From a checkpoint of a small transformer trained on Wikipedia.
Size: 12 layers, width 256, 8 heads of 64, MLP 1024 tanh GELU, vocabulary 4096, 15M parameters.
MLP neurons of a small language model. Each row is named by its layer, matrix (up: input weights) and neuron, and shows model dimensions 48-143. Each number is 500 + 25 x the weight over its row's rms, rounded and kept within 0 to 999. Numbers have three digits each.
After each neuron's rows, "fires on" lists the tokens most often at its 100 highest values on Wikipedia text that the model never trained on.

L3.up743:496501538495521486501501551524518459559470531479507495481459483471491511502528521523492466525494537552500461487475450486489499491546496513498531493521516515501502487528494495494500494515477469468505510526504500489562480530511478483513490495519516491521535528506516504535535490509506559490
fires on: " is an", " Direct", "err", " cover", ") is a"

L6.up859:475533547527507492481473532486485522474499507500513503504494562494515458499497548504503505498487508480478478494521524502465531513473491496490522464444479508507515503511424482528529532513484494460464463524518489546525532510509502507462512460509476493496546486503521466521488525505494471556
fires on: "un", "ur", "orn", "an", "im"

L5.up204:510486499473512494492523540547486474497513473512519502495481478492487495452510535495516442459473492499464500516573518541490505525473508488491518476482534535518471488489507541445533535536475522527466501509475509494449489517465512484512536487488519469536527502511535479517511480489505507491
fires on: " of ", " rec", "N ", " for ", " Comm"

L5.up6:502501551544494477484521512461490475504448526506518414466503485468539499482541463481471476482510522545505496530506514430524511511507519523475486494543492500458515473545469483489474487506499525473503496480507522509517449526502506512494487488488491486510515563519492491485469500518462502491
fires on: "ic", "ian", " that", "rian", "ike"

L6.up65:460509536523519509494518448505497473473494505505482513490447511510521522511502503487522445483430516513509514475446489454466510519524513502496494499460524482524501515528472516504485487523508525504491479515503504553512541505545468486540482514481519478529499524512497453510490500493545520494
fires on: "1", "0", "2", " =", " in the"

L3.up752:511516541518521520545493472488479501517493436485489518492485493489458495525500457506506489513519531494539494497511552474455530481530508517552475499500487514545478526511504519504475518529443495483474547529513512498504502504495492467477494496509486501485474504527528463560491484464502492508
fires on: " there", "ole", " mot", " Ob", " press", "-d"

L7.up445:543517502484525456486488484516494489521500475516537488505484476463538485517504512513526530513482483524521488506508524486531511517452498463531495504476519518483506510503549445489530505495468481516485555488551471478443503518493568517506534473482482487504500485491507505475453449514491482514
fires on: "1", "at", "994", "omet", "987", "959"

L6.up450:523515506527500514544470552534526509526460525516525493509511521542538521524487496470449512513461524519489504513504484471518511500530523516460499546551543490481513507531467514565506486477453501527509508485474489499515458497500480457473514495503509484513472466520485489521484457494493444526
fires on: " number", "/", "−", "_", "_{", "ing"

L6.up689:501444523559510495493520532505499486515516527492511453491495512496503518469479520489501477486527459506510522460485521531488511518488503535456541470479458520515494490569491516497525491489519529531528525492502525538495491523463467473480499491467499491484468535485489519524490492486489487515
fires on: "il", " col", "ad", "ic", "yl", "ol"

L4.up888:518490551508494498525472506499498482510508549556498513457531468518499514497510511500538495513459543499484537501495527469493535517545513493486520519512516487515475481555470464518544498491461540473520480488494507508491487468479561502473493475482523501492499517506500467533523494500512488516
fires on: " (", " not", "("

L5.up503:527453545541516510536505510491498477519458525505485483497502479528470506514559502497484499517512506559452497530519487521497486451547504466449480512460527514529500466482503513503469493511532480529475555481479525524519465499504467513494491464492528494499506490508524519477500500513506501542
fires on: "u", " D", "d", "i", "a", " de"

L5.up964:493487497492473498509492456518471527471508517464494541507483474509490503486513515490493463497512486516453493524482520490527489475494527480520470513465516516510490549538475520480496539519487482506491527538531497505462537468488473524466466471520483519457499491538447501463451507533508517494
fires on: "on", "ult", "anc", "an", "arn", "im"

L6.up453:482513511497523488527503549509522516492513510477512528511499497505492478489485538508488517534529522506487504460487493515493483480462542510542498491464479496532499472538421505489545482513450484463524508496533519495520523495522555550478516501529492513472505488475545535473507528531467516526
fires on: "al", "j", "f", " ", "–", " R"

L6.up449:488533515532492447491519488533516500495487468501524456482513487500457504480502487490510492480444546530514479511521502490500505519505541511501516493545514520469485467539518455435468444485486502518488499488547484507521542508512534515513486464496533465503502525542479482517485463485509527502
fires on: "ic", "or", "ian", "ative", "'s", "ical"

L3.up522:519514533505476460482504485538520506526518490489495501518541511460505483523526500503486505508514472517523456527501529495465511492522492481475525513534493510511488484501501510522481513500480500477498546531520484511517461516494498499475503500530491509533499528526510475507499476488520513504
fires on: "app", "ined", " caus", "serv", "duction", " stat"

L3.up918:505522557500550492525490502530489497542485483490525483490476521486493473531469514498523483495500518553516468501519486524519542495476515561488496506502505498552504513472513527511507480512451485466496511530503515521478481470499518505505505487541469495522528464483485443437462504488513506503
fires on: " following", " head", " poss", " was born", " eng", "iver"

L3.up967:506511564505486515492498502467527490488513459514529504479504491481462516491526526495518488509463478534485514522522496511496527477508513525505502504497524481498471496487492495523502496502479494466496525433514502505455471480520458498520493505490496490547515473503522491552502496497511544504
fires on: " chang", " character", " spec", " law", "inc", " ground"

L5.up529:534522530442510501458522520486447470528479477501477455464540475495505493517502467501476513544520492555511513554496488506446508506510482472493480534492499502493498501503524485535462493495471492498489527468477567523527473475504497456488549493516461492515498535514512485534516477519505533520
fires on: ".", "e", "f", "av", " V", "al"

L4.up978:471479479505502503511474592536446513474520519479530459484526554502540497481499496488480518514453496511416492488513527513494498489463504497546517518484484500510519499511457514463496446498461532519465501497508502566516470501494500442502492487517482503504518498547522497560522525482491540478
fires on: " his", " her", "===", " in his", "=="

L7.up634:507484505512537508476523499513449473490492520461498465530529512485458530463501465492505512472492526484500513506479520498494508504490487454499511536546477554473518532551504503510484534460493464479480536542497479487450508461533477498493545504499472524544533539466530485517494553502523556478
fires on: "\n\n"

L5.up23:541504500474534448527456514504503493471487512462497500490479526502470527506505503491489477575508487524506468467464534525509503503478554539469468540466507508500527521509472501513494517507483510502494501510478511484500474504501508502470502495480473497452503478497560544476516527493464509527
fires on: " that", " ", "ly"

L7.up9:507503509512504509451522508488490488502504518547503495454477534482489481507500516501544441491486499497495527464468554468481503519521546482514464488473512511543519519506455505505520501449502498510452490525547530502505501498533493489459475514500483472522515505501518499518546470507497466523
fires on: "\n", ";", ".", ")."

L7.up97:513506502530481485510423479519436539489475486492481481481531527510509505467460512446518466492469471533494529516521521538503539471481495542540491534486525498505518482515469499480493457496480541465533505470459452489548524463501493467484516488515487488509469516491525533522528491540528498489
fires on: " and", ", and", "M", " or"

L4.up709:485484519485489513500509496490480463505516512467520494508500498476497525479517500564520509504520499517481499532477510545515477496544483491431479449469501542482486505510513511519506548502475495509510511478449529476490508520493493510511504465444494472520518468520504475495486462474456512504
fires on: " T", " s", " S", " W", " B", " R"

L5.up197:488516510509538507495515489521463521489573556427497511504534528502496532547486484480484505511447471498496501478481495458500474493509542507478465494516532486509499539507489531508487492526479510481468493527544507456510503471504496488474506487510519493483512514496498527477510502530529477508
fires on: "ly", " ", "s", " lead", "ained"

L5.up796:468497545535474495520471524491495483503485507501526523504541507515459534464500486518491550463535495505460515565501464489493495472530495533490544504515498530457523521515460532482494484511457551538483503518501517543510507561474488487522486500518498500529520555493509518516500521515475563483
fires on: ".", "re", "an", "er", "ah"

L4.up657:513472508510475471513490538524466464493489472517508479471534487471522479495515519480527500549495498500448483523536485516485517490513521523506536514487508518483519535539466470509531479511474517474519486487496475468441484495493531498477532439475470485488499487527531504539509492490493494501
fires on: " ", "\n\n", " September "

L3.up717:485511530510490492554491552492493529548519511523483481527476488526489522509495522516517475455464484517503518535499489483482506502494530556499541513525502493550482509490513508497534505571487476508491539475517511467510418519485465498523494472470479492451519482517519438532526474490512491510
fires on: "quar", " cap", " ==", " cover", "ster", " in "

L4.up309:455534466488495480486492529495532474553534476516507461500491508452521485500479518479503473470482524535494449526484505503519531532484500520529510503501419499535493520479545509509498539547508527480460469537511497475496521509511549494474505498530483525525486477508501462504471464490527476533
fires on: "1", "2", "6", " Acc"

L4.up835:492452545489488486508486509547488515525449477517505479490498515499522513514491490467523522492485515523495472496498567521483505492489471473505517539536474485536511552469491492540520485484517487516492496520518501486504468491516505449565523466502489493485505493515501504538514504451501476472
fires on: "-", " gold", " Leg", " St", " Gl", " Port"

L4.up964:484491523510508476545487504493509434504494555493503502475487519491532487501490536498532510489439478495452475529489501502512495489479519466526489512471518524446503551464493471484538485523461526487521509538513492488458495520491529492447525481498524509473459455473533495533501493478481471525
fires on: " ", " made", " career", ",", " cont"

L5.up694:508538495473521509482498505515495476477500529523477467455496511468528486484511479474482467518477496546498523522487499517489528538488509446526477528531477498511517496472501473506513483445517499468491463545499495490528507521491483504472535507514464495487481517499519520512540517490502466508
fires on: ".", ").", "\n", "s.", "or."

L5.up801:509529513513491526499482553494463489525530479437503507499563477471500498488517523486476514473513513471458496494511498497464513502496532526452487518502508470520489516548509483538500491518534541500490507511519492496494453453498466517496513498521505504489478532499526554507472483513490513404
fires on: " of", "ug", "al", "v", " of its"

L5.up50:493538503509506453489468488523486457495488488543465513492510532494496535523488519484512494474478459498459532519480501493510527493495511487501492534499493504512532517546410485474547463453486514501508464526539480518524503510508529498473519485512486506549512500493499493479564534516525483489
fires on: " | ", "acks", ") | "

L6.up691:454455509518480489515508474506494493484514503524515503469522547500484479479504512495543491452470488478425507536550504462522492504467519534520504507517484556508505497516478450505481480506461494476490473492496487496501469539481511497527492504487466487523553517495495519462544516507517480545
fires on: "on", "er", " Man", "ah", "an", " manag"

L5.up53:526536490542465497500510494511521524522528517520540484499509487510458483479571457496471483495503470538482515498547473457504540493498576461502532519488480498529485486520498475499498489545521484549532447489451464504473486510488461496462521481492493428550524470492481485481461530448476558499
fires on: "ic", "anc", "al", "du", "ued"

L5.up70:486501553561544494435533538505496477493519534485483505505528502520498536523504538507479523496483517488498562492507483452468488507528522492489546539449530487530512481523460475536485472543446472485495486543495477492466517469508507502520514496547502493459510492539513497527467495518525541488
fires on: " un", " known", "at", "ist", " of", "oman"

L4.up91:516453444491501508531474552561477466512511511519532489487485498493504545472493504438482472509484446456494504544522499542503487493473466441473500503502505522511522533464496495514536502502490492504470519484505504495512463555497479503469507509515502473509502497514530473490492469472466482515
fires on: " of", ".", "\" |", " UTC"

L6.up871:533518492549551534501503527515451520471480522451495484507510487442472486469529491487492456503500481486512572457492511513493552476502502513458520495524506459514511494528538492502512513495494508496503500541545491501490489503455512495471536491496472480487513486504498518488478474476470516505
fires on: "rit", "is", " of", " r", "inal"

L3.up574:498529489514511486507489510496546494517558519525505503517465535524454476501533534491508490511496434487480528531482515482474513493509520465486524497505506515514502514508482500492510501506474498548488458512488501466526510517504540529488493495518505510480553518522483455523499475494487528479
fires on: " caus", " Mal", " War", " chang", " investig"

L6.up403:516469519489485495533494454528487470453514507507500490492472502505501532475518513473536463499516488470468535476534529514508525482528497496462495511475501506491517521533490540537535531519502515525502503506473535528471515508511473518546498487474520463477520501521494572474537478495476535464
fires on: " ", "'", "-", " m", " | "

L7.up236:501466537520494488498497502477490487468504526485469514482516519518496483501545542503532502532487508536505451465503486474496532457490514503483497487477497449532503504520483488468525499508490548558510530488486534507524504521512480477494543455507518541528473522505508516502516531501496502512
fires on: "r", "n", "is", "g"

L6.up727:511523494521465499513531528553456491485515465535512484495482477457532510494479511532509497481482517445480484526451490532492529543545481500463526489501489459468500521513468460495471441507434535560508505515515505538508473558504506465514501490454491491516495461490493475475509532503466479467
fires on: "h", "ic", "st", " San", "oth", "ly"

L6.up928:498527479472521481511488504529529519539477502562521457489545521440487549464517524496510528489501477522498505510472506530513489483478541547505481517538482510500490499520489494459521482525482496498458505505518517530496443465516508492464516498565475494482514456507482460511496523521522496503
fires on: "il", "or", "ore", "ol", "ly", "ain"

L6.up562:561476546551491505511449537463520489525517477490520450490537489512498536481486573517514504523516470534483522474513519513512544519512521532472519489524532515494462496492499496493521499532497551521467486450497561508486461479499505482484505508520493419497505490494551483518443463472474477506
fires on: "A", "L", "ly", "T", "D"

L5.up323:455518456518494510493509492492491450521546500521467504494468504451535480483482512475539436432513499503499498539518536530504504487498510497503555507486529492492501513505470568502503464514520542545486516519513516513478485523480538520463544476498483471550483505504480447492525474502532438520
fires on: "0", " R", "2", " e", "1", " E"

L6.up308:497511500495463459488465485504530514474524572461499502496481465481512491479495478494465462508516499518503510540489501519537511499495503526468497538519513535541515529498506502539480527537517499483495477458483473512454550458499496463428502486480543484521503531509505527505536494518501532490
fires on: "1", "h", "E", "2", "nd"

L6.up172:508518519535533518521474482475499512459477485497492548510467545511538505484534476482496506539493508488467526475497460516473530525512551530552505522488498494533533483498518490494502457499485519541531508495485517482519462516507509473501486505476521513477510518490513508502495495492475496529
fires on: "s", " a", "un", "A", "d", "ides"

L6.up446:522475538470499494460506505516519508542497469513508506485508497535463460471544499531473499568434527557467489490518498538464508518426524512511547549489489535526523503508434475483511487509510487468513492503503470505435497492525499508524474496496478508532504497505505502536516514491497481519
fires on: "re", " July ", " ("

L6.up624:513480517503481475518450484527518505515483493543477450470517474502484520498500510473498523511498502496438549513519477465417476496535501503481525484495530463464512499485500506541502490517517515486458531450475526499529501504519486485514526502465494476554474499529477522456502452527521493499
fires on: ".", "av", "ol", "af", "un", "sc"

L5.up716:576488483502447504501520501546489481541518478509513531473516475510490499504579567527554518531496471516493485481497490494504529515513498475520536473441499445522513498521518487494530461490526551482540513471494503481490475501494517517471550495455498491480500538496534501516496507480501491479
fires on: "w", "r", "cl", "n", "v"

L3.up303:497496548496465569494510496464514530442506455484544472520543515482510448512525484510517522575515516447512493463490529468503483485475493541486494493474484525457494508518523502495524516518489517507514498541508489494494510519497476454529527515505463492468453490506506528514491509501489523485
fires on: " ind", " ==", " / (", " Cap", "enior"

L3.up220:500460551524439538510518481524501515464479467453485499514461487560516523504480492510484505584494450472523488536472536465512499485489502430488512507457484539443498523496519498490484512475509474443477477512506497461468468502515475480447497510498495499492466523491500526516504492546474502476
fires on: " rest", "istics", " intro", "fess", " mult", "ither"

L6.up429:456505483515538449517529571524514449509492523477585512495477538495497466486525476471492486452512494540534496488514493500487513465506523458494514531501512563539487490485485523521499507519489537487496522485480530459523525518449500476491493508523494491521492511523523472478501514505487515528
fires on: " K", " of the", " V", " T", " L", " C"

L5.up347:484485518516497543430473526526485503480483510488504478516476527456453477543509478493532458533483535520501534472503459488501505477528537500457533468448488452469511506545488535568506517461512510532508531486536529497493518501488455475539506484473499482541507499534493502558473426535486460515
fires on: " b", " B", "ill", " Hall", "ott", " the b"

L6.up5:526496485465454486481466517501510529535494529518522487519498523515502477518532500507517497485503532488502497515523514497504556579497521493471509488521497476516446423480522540513467491526515490512516542487478530521503533477399487511497492552507499448494497505487492454489500483494543488536
fires on: "===", "==", " ===", "\n", "==D"

L6.up1007:510539493482478499502501479498482451463497526533487467477465463512470491476489476470477500461524545522496514507495518512477504490494536488499488496491519493498519524529471511542491528446513514473460495490520517487526511540526539474480459506525517487529473533497501509489510503467519494507
fires on: "im", "2", "am", "c", " di", "^{"

L6.up658:515544511539452467505498498513511517504488523472485472509453525537529537478516504471479506501514573523489516478488517550480497496502502502477528487518547461512510505485513489488516514499495483483498480493503476495498479521508495500478556469483486487505503478514523503490469510473482440534
fires on: "m", "c", "ens", "om", "ph"

L6.up274:517494488570532506483528498489434523503492505487502517511482514523536538519504514484515467493492506476502508487462507446464497510557527518493517525495509479506510525541496515459484502521433488501541463501544483495498497500479518446462509486484527488501520477528487499518484495494505490517
fires on: "l", "s", ", ", "ic", "t", "ly"

L7.up208:476442519525506535507496491511480484499535556474532497502491558494449518500498491456516475489515475445455499486520522485527519527499548504451484536481482485519490505545492509542532480472472549557496476518478501475513493525502513494506468488498501477516529508490530520498458528484488488489
fires on: ")", " (", "}", "/"

L4.up352:504558483520492493471519461487510509532475545539519478507502507520505431512510508464483516503468567503513529479507516471509538505500532488484482557467476485508522490518482525508523513519484501509524522469526523463505530518491491517524465505478487499500547450535476494487491494492489475474
fires on: " |", " |  |", " used", " use", "1", " sold"

L4.up619:484515491508495490517480505528508486488540553477523540478479550497505490512543535514503490522484478477485475484550497487502506516444490459504549518507520531536498513484454546464540492513491512497509473519476466552458455516519536490483467508477515494483512512506521544475465480464470516497
fires on: " dis", " sup", " show", " on the", " att", " Sup"

L6.up271:530523532495536436465461512554517495505499529498493485522550504483495541559479528517512482505500472524483497458500526503478461484496488482532486533502511512487524562518491522516466493501522475460500491474504489526526502508537517519521535496480499488485486463476476438492513495500539466536
fires on: " d", "-", "al", " D"

L3.up963:509510537521494521500492531508475520521507534535507489533511535461490516509521501488474510545448428526507457501506508475451524478482516450501560517519506503505490496473466511508504508503476503509499540493512494469509444503507528526507501485496497484516533474514509494520501491502499512492
fires on: " appear", " Roman", " them", " Turk", " contribut"

L7.up402:504514470494488471465497506522532487492503503523506501495482472473496495550523473527486492515489477554458483475540540536485503513465492470491515495474502470485494492530525530520516504496503511515479492474530483529480487500535492502473533460492509530484509522516538517511531502506497512521
fires on: "ill", "ep", "r", "l", "b", "ew"

L7.up739:526507512461508498489490476500497459498502522500507510500503527488480501493557490482467480457511489498532487453495477542476549512456509530474508517519481470486536519557471471488468513483499513492538488529476511538499485488518522500487514517521451530498509539533510541532472520527515523462
fires on: " first", "c", " put", "ly", " called", "on"

L4.up681:509489503525498456501447518533438471470503539511502528470501487482516527500488521535512498470512482546504512501475515494492511516507493490494504511518528453491523483560481488475532503419475561472484482482494514535514507511482498498476514503493497507525460499492492458576540511483513470498
fires on: " | ", " |", " and", " \"", " ("

L6.up793:550530504496479455494469472540500483487516522495526485459504466527490544539504501482521468490481508503504499507492466519495545467560504533507499540493485494477515554525537513568502505470492518505530521494474541511499508486505536487523511499496489460495494486514466485467530498506471487504
fires on: " | ", " ", "1", "3", "}", "2"

L6.up376:514502494492491479501496567505512460461487550483516435496468563486509556484505449497463501482484488538494511525458522502504468529522533501506427575514480486466538522492476522476549528532484503471457492505543469517512528489504527486494486487529466474506556511525505511488458499515516508509
fires on: "ore", "na", "ary", "==", "ri", "or"

L4.up404:490466533500521458552492496526460472510456521484537447473512512544509512453499514512538498440500513538476512512522519512479489489533520537453520474479492484507518543535429497492496498525440537507461505522487539440457502487511497518489538459488467489486491514492500478507479469492460502475
fires on: " ", " L", "°", " Saint", " l"

L4.up158:488485478508449479452484500509474513511427523544538500447497501554494503488500512491518526489468524550516517414480494472490515521540530474518536537515502475578511499518441529479481476476495501515460495548525540497492552485493508490487482511509507495504522484536472455438478505509488468491
fires on: " |  |", " |", " |  | C", "|---|---|---|---|---|---|", "; L", " | G"

L4.up605:519545500525492514465521464473465491461492481536498501473511528521526510499550472494467520524473489533473517541496500434476535528496499498499525483473502488490519457512504507486461506478505531536477470464538520536438502491473461505514484501454485470559471483534532511482503475526482500499
fires on: " that", " by", " |  | ", " as", " | G", " on"

L7.up847:531449537445527485502505522510431489519499517462493529492488503526465518462518473459435485499472517508468497506480504486493470466478541473489475502518492476485469476542488445519569500503527509541530534507465510520469454505501488526508499512508504478554491524482514461523492465464467567511
fires on: " r", ":", " under", " by the", " ass", " be"

L5.up953:533489538487497534471521473506502483492497478525506458513496553472499469445537496513448509541497494516466503526499547527478525497495530464482450464487542476450493470541454452503471433529523500490498514507463527521500443482484497438507501484506506530509530527513517543522518499528483500517
fires on: " I", " To", " Y", " to", " Tom", "im"

L5.up530:517480528544514532532451496499486485471473498538530489503500534560464488477508555514524487565447502481471491469553489507450471507521499503492499511496511506508498498494468466504535462480424480512513513483511491488493479507496499480521522503514478492527496529513516504479526505488537485442
fires on: " series", "N ", "—", " album", ", they"

L6.up218:503516483506483451491479482497537521474486461520516453490471494501509509506492496474502477515480473584504521507494506531503506479509562459509441538494521535496515559461498536492502482523472489447504518483485485512542516450522549540488518511512471489505481548500529535485505488508496516531
fires on: "am", "–", "S", "-", "at"

L3.up843:534483537472497545436500540481540512555469498486501450493501535476514516476542537532484489483485564522500492492513463480528510505472522487508478472446485504458497506516463487497502516495483486513525535489529482485496485481484472490496526513500462482520500484562518506497475486434500527499
fires on: " role", "=", " friend", " goal", "ring", " French"

L4.up930:484470495487469478479463535540500515517511502519493481482527524484513484526479523518506469477528516532484482544513461497507484494485502531553455523477510519533508527510492481503516507477469477466502519529514472516504500494489512461478491480501462488483498522495497484482490498517540528516
fires on: "er", "ial", "ional", "al"

L4.up289:480515493520467485500507534579538537489493476511486531502530492499494501562512518495487537498494498514490542470508496504531515497484539471534491527467530422517489505484488500482527498469513493465501517495540497504493455444500495537482529468492468491518494497449486462475495543480513443528
fires on: "ric", "iv", "ou", "ir", "ac"

L5.up299:535493531477534493463482495498461487477498546527489494532487454464533525567521526507494453509501537488524505480486487529474485466467486481471489491505504464495509505512464560508472476479490477500501499504536501526473478474499539518494543482516497495448504513502523447552519516510541560504
fires on: "r", "st", " Dr", "ob", "ist", "ew"

L3.up32:519474526508519497523487503561495536484532477520504500474484476525463478491519482522486478514517482506526525495520505517481511499501512503516499538499496520512473489515482514498496491469474509502499512493508502535476515464500494498507491500527455493427484498511502464510523503502504571493
fires on: " development", "serv", "ined", "rang", " ob", " fre"

L6.up630:517487457523508477464502521514479537442507544493513526499508554498475528544504498468503481473507492473475495500520510485494490486493526521508430511482554492528533524492482463494516481497433481451511462455520507512501490505510475484516492517491473490466528488511475500490521450474500537512
fires on: "\"", " that", "er", "ing", "al", " as"

L6.up674:482506508488500482516525503477538520489457501489510488479510515497514497514492549490453514485485496512485516510529499482499455486495478496524489604487514511513506489503456527491541498520495500426503503492480513477472534485570503537517492514507496479516544514486534470546496486532571524498
fires on: "p", "le", "en", "-", "at"

L6.up632:499469483530568499517499453484493515482514500497509506511527475489449493510480515496473500517505462513520531518517515457452500515495536499510468529483446530503491538496492518507511506497509479528474478542480452515480537548524522516514548500484507461501506482497502553495481485500491543491
fires on: "et", "est", "em", "al", "ic", "im"

L5.up686:504514534522479435514488515501517460457486514524533526474516469523504480535513480507498456463466518532520470514474502472478524493477502483522505504504477492501473524512504466479509497520517479496508487531545524533504566491520532511533518485532485457483490514518505478508500449487500548477
fires on: " | ", "1", " (", "8", "2"

L5.up170:499517501502484494474502507507505485518507529537500509495461487498511525512465486417500503508476555487484483524509458510495488506480519526495502514526519465525504529524494546526530466513480477479455485521538475466466493490500484486526481481511493495548486473499463475527495490453522490536
fires on: "2", "6", "ent", "^{", " c"

L6.up31:499486538449488473475508518485534474531517569489519485446473509497505519488487508541471534503464520493494492485501498547466506525493518482468511507525523482500535501546469459494492494478483472518511467458484532517496496523535516514518507470509484504493476515503533531521489511505484478492
fires on: "w", "h", "re", "ir", "ent", "her"

L3.up511:482525503523482480453519533465557496519461439480464525474461456497473524514529487512506464501503541539494460479482515470509468495522465609506484490502487500407508516536489491474468505467441506491496469542524492469502484500503518495537492504470507502496483535505522529481491502539477506507
fires on: " do", " chart", " died", " state", " number", " bu"

L5.up130:514518497521503471481510480478533486524508490520465491500505471490515511514506479535505488530498540477537497517478515523535498526502514508503534481517487477547466499498485495555493518546447502518535467471488500522505444503531489468461501485440524522480498515473497445521510457443567486499
fires on: " al", " Al", " un", " sub", "n"

L7.up85:461488512480548497446532498487500517547495507525482479487482513472494485512480503487521507480489473503491528476477557510455508527525486486476471521510488506497545522522490506528512526470485489482470502462534490486437482475526485485508509495516506432545476480474574500527472470535476491480
fires on: "\n\n", "al", "R", "ur", "A", "L"

L7.up558:506424494506518478490535528527493458500485509507494495494509515496483490498498489457521495533457477513513505494491514522494469510497531458543488534486506517504507504566491477526497452460513473523480492522536507565482452479473507445502544500478495459518478540509480499503493440511466508479
fires on: " G", "ad", "ol", "al", "y", "\n"

L6.up348:504480500467501521490502528518497481505516507491541468490539481520467499489530500513471509512510516543459456477497500549465483534509491519519497508495493501530511519552502529512502528458549523499498508509474510468450528503488498522498486480469485474524511486507484556460489494490490534491
fires on: " S", "p", "b", " s", "ip"

L4.up748:490536515473476495499514502484495487462509450514507498501537515583521519520540502464502441518477477533495466532503514502476482508515487543510492513473494499491509476485471467453507521554520464463470475511459465547480519449511546543533499496493486492501512490522551469489491454488510517539
fires on: " | ", "2", "1", " by", "6"

L5.up272:533475521527497488498495531518484499482538511496474515486498536519537507497509529461495500502464488501508486524455480478509507472527485466429506487475523498493491510538500489538543471546403509532488547485533480470478570497536495491525471484515535499514550522526510491505476466493512494481
fires on: "at", "or", "ra", "ast", "ist", "ors"

L6.up939:558468558512503502469516523518539509494514482546525513487512508497518542480506544504515535560531464543469477484486520519492480506477488539529520497515499470509514501513491507466493486474484509510505522507497532548524508477534467518492513499460441482504493530501535537476510500500523460500
fires on: "ist", "ou", "v", " we", "im", "est"

L3.up319:507521532500524463519493530486529492522486512505480488537490480425514552495503506499480455469455544553475514481502479491544505502485519476487512477485520499504485507492507512493485484541498499519506476504507519489533492487511495533469502493523504486516464505529502488523544483470495593488
fires on: " railway", " estab", " $", " club", " Company", " Cro"

L4.up915:497510487497516497517484498523520497546504487519480480456509534493490505515483485484527528491501480525487523511506521496481555495541531507489485511481528479510494499469485508494538491477512486476474512469487497498534521501479467535507507471485508469498484482499494522523470516491498472494
fires on: "\"", " result", "ition", "ness"